config = dict(
    vocab_size=8192,
    norm='rmsnorm',
    bias='none',
    optimizer='muon_variant',
    learning_rate=0.0106,
    final_lr_fraction=0.1,
    max_steps=13743,
)
MLP neurons of a small language model. Each row is named by its layer, matrix (gate and up: input weights) and neuron, and shows model dimensions 320-447. Each number is 128 + 32 x the weight over its row's rms, rounded and kept within 0 to 255. Numbers have three digits each. A neuron's up and down rows have the sign that makes its largest values positive.
After each neuron's rows, "fires on" lists the tokens most often at its 100 highest values on Wikipedia text that the model never trained on.

L4.gate1970:164117144085114192118158092147120157146115115084123111152087154136112106119187134130093129164106126154183078106103123148142119148104130138122147106110088187166071181162127139080095187151139122165070162157109166164146100106071063130205136158101090140124139172142146133131188104089168096165148102114062183073173139143091098079201118139088191086119060136117060069139120138048152146119097
L4.up1970:150127163037109171097144139120116125209109084137110109149097164159126124170187160136130158136139166057138092091097129135123129129134116093174104155137110148161128156136119074089134107209088149153127091105155139109126181090163138077135125166100121130124160166123166169088184085195124134147117128103138149118216075125125132077157120152116155121077140139116112106157165150117157122142084
fires on: " |", "|"

L4.gate1669:145142111180124114165161125132209166150073131188131108113112112110135087111125134143087099159111115170131122106124128116147156083104132149074095079058101131097095094146153104052239131057109129100131101129131082121160129109139141125120140192100227144113112089122078109128151092142158138130141150134103097135108133084094136129137122074182142103128138095032084126097126117184194095108035
L4.up1669:089106122115151155102130136178117137088105102166043133129084060131146079148137140123175094172176137119125183101113127107047150099115104091125120092127112166143073094145134058178073094173105139116080128156137134076091146088136077139111126098082110137140126180169141096118121124122090162182142090106115156166111157159131147150136103157091166147109019104062138110096116140135154130143131
fires on: " him", "ed", " of", ":", " |"

L4.gate2035:125081096114123167153164163084102094200144138167087085101129080099119157138089145096110141205155082066126151153182110153150059135162144096140190136139152153136089126166088106141186176144082140078153129088091130131112168118129082148189088154119089120132126148173122115170123153164148131149187144145190179046117081121101166199087146128090120112131175153162084114079173134185116172104134
L4.up2035:126151107125098123118122098112090129169182144213116104156122165093119118098135163124152132137103131095160125131129158185199152098141126191140106110144164109132172126137086184158142086115118117165163139157135169119123147135129131116179144126139081108210074137042110143146132115147110215172082120188078150049096107150134164122097148187153156155137135143160074168147149152117134108114124
fires on: "s", "ers", "da", "ent", "on"

L3.gate815:186096173067139164128132141102180086153160135187140154092108103131109090131132139115130120128125150148071060128098074080101071137121115171110106111076107154129120076125134118149217162138131092142128120154113121130173158135165109069123118105186172137118127142092113078151111107182146197140143116116095129088111176140124131208082154153148163132148144035116114124177109118129182171137080
L3.up815:136098131102109143096144104154124122124129149154172142130028147098140082132135132125121114211133156107165138125104109110169122112136134151095123096102107152148176119132149137094151180163185085168149085111148096169207123154117099146090136167154149095097107097136092136141132124173127145152155116109103066184114092137128138163167126100166123108140076092152104137197070108155134145111127
fires on: "ly", "-", "o", "us", " ratings"

L3.gate2014:113127161153137185129213114135121155137083111147116140090141135169186116110164135111118117108094162105124144149152170204164142109133098143100120088140153134135157142152094120106161182092120096128128142132132149080124150134161125119124123121161115113168129103071147138118105073181122143115224154146138159134147110134090147166142127112139128151170099135089173123100118101121132119096107
L3.up2014:170096112128203089202147188151182091123092137164130126117104163120154201095168119128130137103119165123118189158161168157217159054130123111088139150124144091095185098138165130094118153096092120041139145160134125125127134159104149177200134127138168143159186060131097133118139154151126102093139170139104171075179102103118149236102110144089117089098136128115148115150117120158120133140143
fires on: ":", ",", "'", " |", " lost"

L3.gate1409:180132115116156128157106139121111124116213115095091131131114118126146137165116100101135102123096137081160177102087135162075127147134112126171154138110092125112114128148127086186113096151126101164196108097098126167135104088120079125123131138113097125128092112166107138135158117206156125141120165086121158148134176126093078081075144138084159178083175115142105121157169129113113099134068
L3.up1409:062173127105113116105100122106167114175098136099174138125150139121122121141146125077107135145159131121155162110159174123138163148131133104141122120151141142104119084151152118152125148136177164113126102112157105162086132164185100179155131123118090135167100069162101070126099105126136134132152135137161151077121162050150112086156098099155103103108191076114125126165095111130094153158134
fires on: "ng", "g", "an", "ing", "i", "ian"

L4.gate1405:141127167128131139116155078154148101095136068192102133085119105182138099132105108134179144137115163165162112187105151126109102147169149138117111114106160129063110045169101114153127190138140118134178074136172134135099149113101159108078114102164160116116123065105111161132088118130088162155113080103144117137133180155109158147107178146150142137136114084084066127163109142133137100114122
L4.up1405:143127160107143112142099203145108132079102120130120096120116097144134096098149122129142096164141153131122200132159136219085147124163166126138147131168132097120160124116117090107126112168137129122114152192057049104168086090092131138092149186096088178143152069150139081127086156129101110137079106077106091121072142110075136095185195127081149152140088192122166103119130171128106113093116
fires on: "est", " only", " most", "t", "st", " other"

L3.gate473:173128082126098084113115100097123102085030107121165112175118107122189144108118064162192125135095132130183092074101129106136218084143113125083135152094186197156091117135160116173180146127113117136123171120136142115142131128095144088181199136112102151110115120082114127109171121110198086151139096104166177133121085121161155118110130149126141103181130130096111197147127152164158086147132
L3.up473:185160093165126142103099104157123192143129145068136147139116135166107166093177162090148140085110110114097169074097117079134135120100108164047165103125132159148110116080163131171116138113117123159111153110089143096152128123119094142132124121102145085101111128118173040119054104137143141197120160135139119130136132092136098100194151178114163105129090076096126138186128097101150105068120
fires on: ".", " US", "L", "Z", "J", "O"

L4.gate1309:123180152113128145172143044048160194138142130124156190148148084102111109112140135139125077143170165170168137113068083094094143105114050098109131179097118143152117153142174143127098075098076131081075134151128112131107081183100161139110164151142058141083198098125092098153151095132104112129153163105152053105114113134106251185079165084169185158088115119137178119130141139113152133175152
L4.up1309:151108198138154135140080085076090167068181187098133164091164080132132088155122078111125147127109161096143131100094113048110140091110104071167110156111173134130102107120079156118132156139147133130111144171057111130073129164090192054129167187168185101101178139073137108152169147128155143133159166048128157117034109088082161181177163156137140196134132183116206089101119146032125102093133
fires on: ",", "r", " of", " 30", "ust"

L4.gate753:143160146130124145128104120105079157116113134082128174177105115100128117095107118088184128146118173156154129118126090111127131131103089148191103129112182156119131148105131095096148119123072137095156134139103091165164156135166141119111096106086123135161145182080167146164122107131138053107215100134099174149137116098065152100171085073129126151116199109125045141092108149180085052088092
L4.up753:092074189115160137115131090130152122156118154166137110097164093200144112130075147154182101170133124095155157107097181134125111104111169187112137109092112116112097111018145121147167165197089187122159100161092123116172160101078132130135163151099154178160197071132151165183159095087137112104197102152065132152157159149153149121125096078117055131080138068117125176047090142134113070057122
fires on: " that", "y", " him", " which", " it", " them"

L4.gate1501:147167192110105123065161168039128157088172165127166146082153120030085148177088178139121096108124200116159047117089102107084132153134147123187091090129124171141131110135129095087152136108144096157094112189126112160163150089161136142070108140093141190181110167164134176147083095140132101185162149090082098130144196140132115130151099128173101059134084096137082104101125117132187122143115
L4.up1501:151146154108181115127105103114131078116028131124098165144110102158126125105189214106137129124159193077095147072102086207141093176115167094149141113172109136125093117081142116129118175164147124178145143079147084109128143124184113189140123129089130161106099164154204145161149107155078147126103056113117156102118143053106106151197111130129074093153027100144128113139075107179125153132104
fires on: " |", "|", "-"

L4.gate1699:090150158159109149090118077174106153168125124067177096140136099182153151193076116142194152128054093152092150044112111094127157091125117151122144161152155140130123144094130133086177118093098163149069155124082101190103103131167085105124113131120076130135166162070125118148104118071146077130146125167124121131182084127129114093120143120154110124121166114077076171114092106166082136156135
L4.up1699:139145124182104081079112141163124151101120125136099152117140120180116131175111194152143182141160158172081147072150051096108153121094087104105119140111126135154132181135156171094130130085079196162150129160132100108186147144127053102117129101132095100198141104150163156153162103130132129104073137143122158161161131099123078150099090061149103167140131176129110118123102101142064128148150
fires on: " that", " That"

L4.gate201:179117098141102163095154215152164110155125148105108174109175075111123086133155118091123152179126175117140094149094157127129098133080187141118153112130134133129120159148133180099165073163112120189120096160084119069138161107156168167140117096110106150156156092140124148127125151084171115164130155145117190116134198072098156111147091200113142165074052137144058144136164104152140195136135
L4.up201:147139135109092152113078159097119108128132133149108103179110054097111136163162102138126107103133113123062121125133087147148098101087160062123160143114122168143106118080208153109153163140112177116135178136118123165091120141093168176142101108124172157055147152158150032109155121112084132145116107100107149123134209146092090117119109187154135170150131162120050124097151164157151054109128
fires on: "|", "r"

L4.gate303:160100195149157103116154112173090055097139008127137117115117095131164075057161144139144120134134154119192099162131100099120045108068131156096087140121181106148146152090111174153125104079156163166102178142113111154070103149086123159140149073174128132123112113140114092069108091162169164144132111118128170155119179067132156090118114131125081125171117154133169158139141083102089109135141
L4.up303:133153095055112159149055167097084124117086120109171110112114148152122112118174098136126133092079137162187140123182192081171075066072166109107156058132157163134153135136200171097072131128178162094143160028133115129111152176131071121112140116122172133162161103124096141075068094145143132137142174208118150059151108111157160132146195100109164085136176116118127119141115135135114118150154
fires on: " and", "-", ","

L4.gate1303:172143142128181139128120133169123171103189102140106110140065061114213124101137166128144125140101127176186092134130117148140108154154185144112116128087085137109116110130168114137084116137130099173131171097100100129043183178146104123065135109149127127130074170116140126104133116139121167199120111163125026111121186134149103139146146121105139186140161146117107145133087176120148044134104
L4.up1303:157151143054152220149158201118096084118188083074136148139116102157140142108106167107111147095156121114123187165159103201100173096064147146222108094119124129118111162101138115096088138192102124132170172184112175080165137151124099148127112116119125115104133143158166086147089103102189115172190121150142180158135113122129154066157139099164129091161126140175130136117096186152160124114173
fires on: "t", " most", " home", " too", "."

L3.gate456:126080075111125112102149148171125138110150070100065157119116185109123130145030121093088108105142123229140090083120133122077120099165153131114096119104138182053183076145132100072171183104103100179122179116131149146160119165135091151135127193146148104146166056181188077149078086146168100111180059110177170134163112168146161120047111180058134133119208058144083098176072137161129083119157
L3.up456:147132085165161129198107102114169167140129126123195132152166140107177164135105121113145101146142172152128068092146173137094164118088114111064172098099173106164182124148188097148142114139130195072180094128161123113177126177165153143072110170111095138172082101126104060033098135171170115130130106102140067084067113155135132089108126158119048159145173133118067139130109106167103113147091
fires on: "a", "g", "o", "ba", "ian", "ia"

L3.gate1306:176118138143163144122131116109107176214125097133119129145130075115169169166127136141099112164104170125161123153133130097114003102120100132176066076167144112151170134133184074127132173132184101154089125120082095114186206106126160132157172144109159134110134141157172137090130113152141131148142125164126086061139155104109078112100153100230163074149112150163151168134098124107115143151102
L3.up1306:119157121099123101158173150092167127087157115099084153158091126144086049094149155102114162138167168101083099130126140094123090060114042187168111138147082142126142113165144148146168196134132089085130153136117122099121136102135142160112153084132130102165154113120121184061111154207152155062116161173128095085106125123141106050159146130136199132058154138071169109122147121139078168067114
fires on: " |", "\n", ".", "s"

L3.gate183:136094111118181181176113106116126121156176061101102138105158133131108195147086150113164077132108132193168123118140154085138041212124026131111113113164091111161158109111100094189134117181142152115067118129086123145091140126175145103113095159141138116131128217162149106183127158076149190142154190135162140097101121139069109117106128143096154146157147106168117130082150097113131181101094
L3.up183:120148089150118162157120192118143119135146069105143064134093174130161147141124086123141125095155152081130125129064158178117099034137116123139129125148091077071162143144144114111090106196153101123136118149204128099134130064095100120108113122126116121148118093115145082092169124121161146094151116122140084073165134129133144103069107162151133109145125130084107137166178176121152099114131
fires on: "s", "ers", " Men"

L3.gate336:106159171094091131095136057125193155115134160188122094098063158085089163149096077160129099081089152155105147085081150151121129157113051151078109084119120136194139067106166124167122096163154091180132147164117163146122187090128130132149129089153087110125184099111193118137124151107081167161140120135207118117125127101164108145099116134140145143150165143067153203133104186130077167137080
L3.up336:158149159102174148190097115167167170131139180145095147110119111159137135102157125179125121135091176073117093197161112020131130128114094111089130110108136132145162216083104081117093105147072124141070100099094151111131125122145121148148116097154089127137156137147136081144126103072147158142162119128141117116085094148112174097175177110127146127134140149075096098172113114078099085044143
fires on: ",", ".", "umb"

L4.gate462:180163214137128113164146118084117109093144146171155170180132087146140145176156091159153136124130171134170186044113089119063189067182135210171130158121166095131109147164064178159178142141148128105120113119163083120175130097196101115129113081070128116080124183100112133127098136132153165148137123160130120130087159101115157137154110150122147121128151083167123124075118109096107114133089
L4.up462:130108059133142159131120129086172115107123122094147109190080126173153137130133154094116137141160195092145128166112145143148103120118177205089104134143129126152178126052107134158136146129177127148122188105143069164155131135100124157166186146109143143105106132172173148200185129120073184120114180148128070062072139113097153131173093162154139131144137100166152103071087126144119121104202
fires on: " and", " as", " later", " then", "-", " of"

L3.gate770:101132152096136120148129094112141075107148126139149170151092167095145088132089082135110155130106111134106096109119101145068122174087149145099142100121157126076129113101187135110086092146094138093135109209117129209164091158087148148132121101169158132158125106146077112108096160133123089100141127122104116117168182117064178093093144143129099131195112076175149134093056114127136127103166
L3.up770:174146081116123105132150153152095125088128051082079097111102161133156157129139057049105154074087118150133152105109140125174162146145150104104170119131112118110114088091204110095103147151096105082114113018123156085114130176167156103129088120122146142098119088095131155122152091156171106127148139129148153147117076122130100124080146086107157171171108130098107111085083100173076125179101
fires on: "-", "b", " mat", "ba", "g", "\n\n"